{"n_layer": 12, "d_model": 192, "n_head": 6, "n_kv_head": 6, "norm_place": "pre", "positions": "learned", "attn_scale": 0.177, "init_std_down": 0.00381, "optimizer": "adamw", "weight_decay": 0.042, "lr_head": 0.00897, "warmup_steps": 447, "batch_tokens": 65536, "doc_mask": false}
MLP neurons of a small language model. Each row is named by its layer, matrix (up: input weights) and neuron, and shows model dimensions 0-191. Each number is 500 + 50 x the weight over its row's rms, rounded and kept within 0 to 999. Numbers have three digits each.
Before each neuron's rows, "fires after" lists the tokens most often just before its 100 highest values on Wikipedia text that the model never trained on. A number after a token or word is its count.

fires after: " " 18, " $" 14, "^{" 12, " s" 10, " Sup" 9, " S" 5
L8.up481:554580461481480497475506463479527497519419425381634483542448547541484483441495518478368564448418429535448491462437511445454510583509491498477449467450449599561478533499422526516514467477534477456453497540455481522533520442506537502498429593480541584595552538423534535551494445517442526507498434447341509545554556443420510544435487526535502440423443480489461473519535443465497406475486405488522595502483530562537576401610585496447532463552525416516419558556498518530576521545487497531525510464466500466542503516426460479492552537463511459573573581503531456495452583510553484461

fires after: " act" 15, "el" 14, "ed" 11, "l" 7, " rel" 6, " commun" 5
L9.up522:598530503508589487393394498528425591523526549459399522453501498480497529481573441548511478546469491598533485383511541455437483533510578555605463552471511510475462567516523483514471535509504350550554534427464634442461511552467457566517518519556419573396486564491490475461488538522510503460457493516493607477486465504468506428511604506502505506551446583510468585509492576531519432487488472440554404573414517488519518528436485488446609498495496449456487443482545459575419445494480481492533483499538545370495517475472495462578547480480500394534491542465475453502413535520525472416

fires after: " s" 23, " p" 13, " ex" 7, " f" 6, " P" 5
L6.up410:456574513502442581459438494428564494503591451410530387470494499472373475433457434586457501389520482540546476492486442548517502586449486504504498487555473513521530468570462474471534525561575578477465458526455461570478431540450447554417509476495477551512526509512505521505432549559582504500530475513517510605451505503526494599453554552487537480530516595518424487434392437418501501429491448512527486516505561574620534370508488578587542519538511542600525437449441554532582383558438542512535514478464507507457514555476514462487531525489524517495571443544462516442497489491550556373

fires after: " O" 30, " o" 16, " P" 9, " comp" 9, "ro" 8
L8.up551:567447430558485531572499479503540510622476459554513527524461440515522486461534503548401535420474401576510540409544503451526512486547453396518486578599497463554450476496388498497550576432489455504436486598423591484541504411421520506529482476516538617501435499452493524602542500538494518518549514442371590454570479439525477580470509473500514469532554542487446467485521534545496447539473483550529553450484404431472545420536479509540502500528504541579505543539480421552574524511442408422509455464403517384559498474522506533520532506439572441524495579488527519478435484549587510556

fires after: " \"" 46, " to" 7, " un" 5, " a" 4
L8.up8:418476429577497558453551506503526518619520466439585476520481462482442445477451573431444563470426490499463478593454569493461484530496507486506494523454488414434581534585441479454563439548523432460450489510603472583565487436539521553515431617453481524586617481479485441518542495512390509539493512474525518579567584502417426576461520577462555402479512476494502456524492544432504524455479427602507469510514467499430470411456480442449483497526527566529335498439565363487529554481484524528492554520471586465489447498434426483492528466479546515513521477504503507478488514514566545502

fires after: " ch" 30, " Ch" 16, " found" 9, " is" 8, " |" 6
L8.up126:470430526499501604538569509471509512522536536545549478432553426403401477539429472454518545542501428517488459430524422456513527534475501455500547568453564608564556507486425520527496487448486472487638510557426463431559417584448577512586462554496435514510420467495460501596592423543385516443531480488396508545577407481494529504477513515517447510559477472515467476466548538530582525456529370628538567487477572534586516565494499532563451508556436480537519508475520543512512519410520538486445426466516476523508524501525486445506489505495476472499621424427528534476537470447556507430

fires after: "P" 19, " 4" 17, " 3" 12, "F" 8, " F" 5
L6.up4:480509559471471538497405429500495540535511464518481543443472480484431398481526594550494546489420412673462470515378437538527514539589440404468549604589468543525580549448478555443512470444546561523433435534454541476524461491438504484545524493477524528440481480480502411509574542471414577494576576474472540494561459482509501448587546510479449395473520551511451481575523505506462405449542556503556572445482541454441557446529444531489471535495549502463455540465376502515569533508483421434462535490436476461614483539521479440586531509557504445555445553510522443461509550516536472474

fires after: "z" 15, "k" 14, "p" 11, "s" 7, "e" 6, "m" 5
L8.up589:545502543439468557460484505422534514498461483415505370529624524571504500452470500524473557452493497471570489559535505533580559519521516567507412438560512508505474514492441510472494514511417511437500428484558504476484463501468469476442589493448454514452553551449519511505528577481504523563499470416557567493401458556501415539471505528410601504587569400479495512540449409554643550514498495474444446471456488399453574436540489492544540571548497490444452506510598419539485377489547622514509473504425474503604480475439513463466438547551538513490408485483570575451469466418534523486

fires after: " in" 40, " M" 6, " Mon" 6, " of" 6, " S" 5
L6.up90:537437562456473609535466525461425531618544449574469529511547447510499606497521507512437514476413512502512485529415482472455452531496495572550521454476534553451541537506466513507487447589455556476524460530498524549458479598532543518477530511535536523501553514443444593529447522523462486456541397450558591510554464519539481625499594465531562484446557517464447475482537460458368533436503517551430513508475556460510442548458585416425479542522562507496537503582597500507600490444487550503492374459513548441611504505360495506491522450457486387386543439488496507480519488483557553472

fires after: " in" 18, " U" 17, " ac" 9, " In" 9, " am" 7, "In" 6
L6.up389:526502491514456527511477540539383447569518384543500418538552473537497527553519518505509511522418430516455493505556567513522638549454496539494417556460494528510531448479511530498505580503566496533510514593396657461545505526404429595571406515551526491550555473404469408591473542534517515513514453517509575484549470536520533575518566477504473467475485492520452497456454517477488491513457441516439503453480546641512504448527509471478502420546501496563534413567572480483495542388528577531505409469442538431559515393459454482439500505471402420498604500523545510466496458446470521575

fires after: "u" 19, "ro" 16, "om" 8, " de" 7, " mon" 7, "ric" 5
L8.up752:536528580532525481466566519445551575518489516467534391470507561497412496529438589444561500452515543549514553574568516537537552377486418419533535477578567496441562604497480515488487541460534544398508497524553513558528485481501388550488540600476452584451551454513569547519592567493497536388457542536526558573564474518517432554452524459399501458511502453458435520512506480575389530463419485542533469409405474432566513462499479485519468442548517552492573530526484452552508525539486484480544520404414535497521542493402430439519475501480528542457482493500466517487455499477603430606

fires after: "a" 22, " N" 12, " A" 8, "ra" 7, " Y" 6, " An" 5
L8.up262:513460437536506538508413491487504532503520463486474484487550478468470462448453571483510520530450487572398442541377414556450498516490517494565431525547434569503522477493535489500542633475434473414525465509615526587481516407415490445476504475570448595443572461427514497525540565488511633502519509464480508456521402513455512521546579518484561483520635589529440509431436465528486487497528534373428545567423477461389545524528470518493510443582522447575510448591541522532521572523565539494470438524467518444561546477480477448451531464571485449479430472444531426550465497567567508504

fires after: "l" 24, " sl" 18, "fl" 10, " rel" 7, "d" 7, " dr" 6
L8.up633:486455525457558524436414486480518431484459441533489448377494504511457513459552493516531472466418476521530558601464506517521585532513724586498474496431485438561522556436503449426517556537458477521400537534533419460557438450481490599507498474519525508582554516495489438436443490521453537512475452443484511561453403588542515502567520599530524487485502564517569535503552563508498522527547457579543499425536532478486428463432449440504503543479524477482422529464474460451508394430462434482508449473616532553407510592494613463531538569503395496482542503515520490561472470523488474486

fires after: "om" 19, "op" 12, "inc" 7, " Cal" 6, " acc" 5, "ur" 4
L8.up265:573542475460556550504448540535441569525532500490459412488492461421541529431469456459477507463516497534436470596406535419496576524421454410512533541498577475563530477475498485564543453465553471458521489554475578480468486552413451501563442469526474545468458600451503542551565582562546496418475542515467665436552505483463439544481547452480479560447531496444462527469492513394427514430573430465528427456436459550553485539488530577555550447595511449498526470517524496483537478490431529420518622374427483429496486461406403502483555528467468480471589454516487475522511491516512559576

fires after: "b" 15, "w" 12, "h" 12, " b" 8, " th" 4
L8.up227:471516522404514515502386454472542495522472513428564484477495534551471539517480519466461520509493508472517533482555585540451514440596506508517457542544455517539607577352497501466523508591539525530557539487477491584535450484597474483552373457453492506523396428533574441519440611558499476519516466486567538557518540567442426488577420446466395469508487560489582593510528474507569366476469471580527537465478573516578460508476476464532444524518531458533445401500401441504515477553477486428532469367566529492505464489476484501466568429524509436533598499559466484463484559569492520488

fires after: " f" 30, " F" 8, " m" 7, " se" 6, " rel" 5
L6.up732:448500472623570470455406588547563549470494416471543510444506489426453568514422548535431517463508481562427473491455475559499478472537585463546494553533459537544547574604539457499466459496458458420466497503515483551581549446486508441531480564501527549473430531484511578474514420502448598417468497466457446459475424382484510463507491492486479469427500577494465373511446520499554433526534575518534528399494597501557485535473531453551487543532557423549491494435452528535561560482505471415480448517539507494554494596503484483561531446537521367547450445551557456439434637479501525433

fires after: "C" 14, " inv" 13, "S" 9, " cons" 8, "-" 6
L8.up537:580514457537472475448498473503492448567516541493493425502470505446560474536530499534531609513422462509505521536446488418505529573547506501611381473478496569491550589471474454466510539568521535483465445589455575529636447453462557543538457499458534492501519521533516549504479550544548572530581483493480623474519452491457514539401452517478491363547544494505542462485516472476554530563473420488497594456557549489561452499535448464392459518534475442440467544538441533511454463437419548486593472489393594411544512480428529516537545518400412485497537410484461558486378529558561521491

fires after: "5" 12, "4" 11, " m" 10, "7" 7, "6" 6, "9" 5
L8.up638:495573468462474490563515485508494518589569457463582494594467517490539516439512566406538536544481485459490466459598512532410577524498512475528588434534433591529494478423448495430567450520497553520524585515469533546435446494417526521579472458495400515462464418504479441561392582473548447529538489538520598536423498537516468602450551472509506375471518517556479444569424427552422500493510521476473470428509415535453550542447499416436571527527468509506504488561501489525529537490612568505462459441490459463551493550480502473579572496500463430525594538420512490453472409474543594410

fires after: "'" 21, "y" 18, "’" 8, "'s" 8, " en" 6, " y" 6
L8.up416:487559481482475487542485585470481551541529478460549378485506543503460501423549482553506506422448533524482475470509486538517440390404540440529449429566468436518481543522441513442515495480477441447486383516609502539538429559498352543501471579487497528539522458450578376495550540525498460491531450475565468553453525518453566518436551506480584492533517565469471501479418417586648551406524543520498468430522489494539496390502531455484481480467603520535480442410570484557551416504530493509598591540485455521496484507538496470538535506457559475479475552567498505450564603513540479400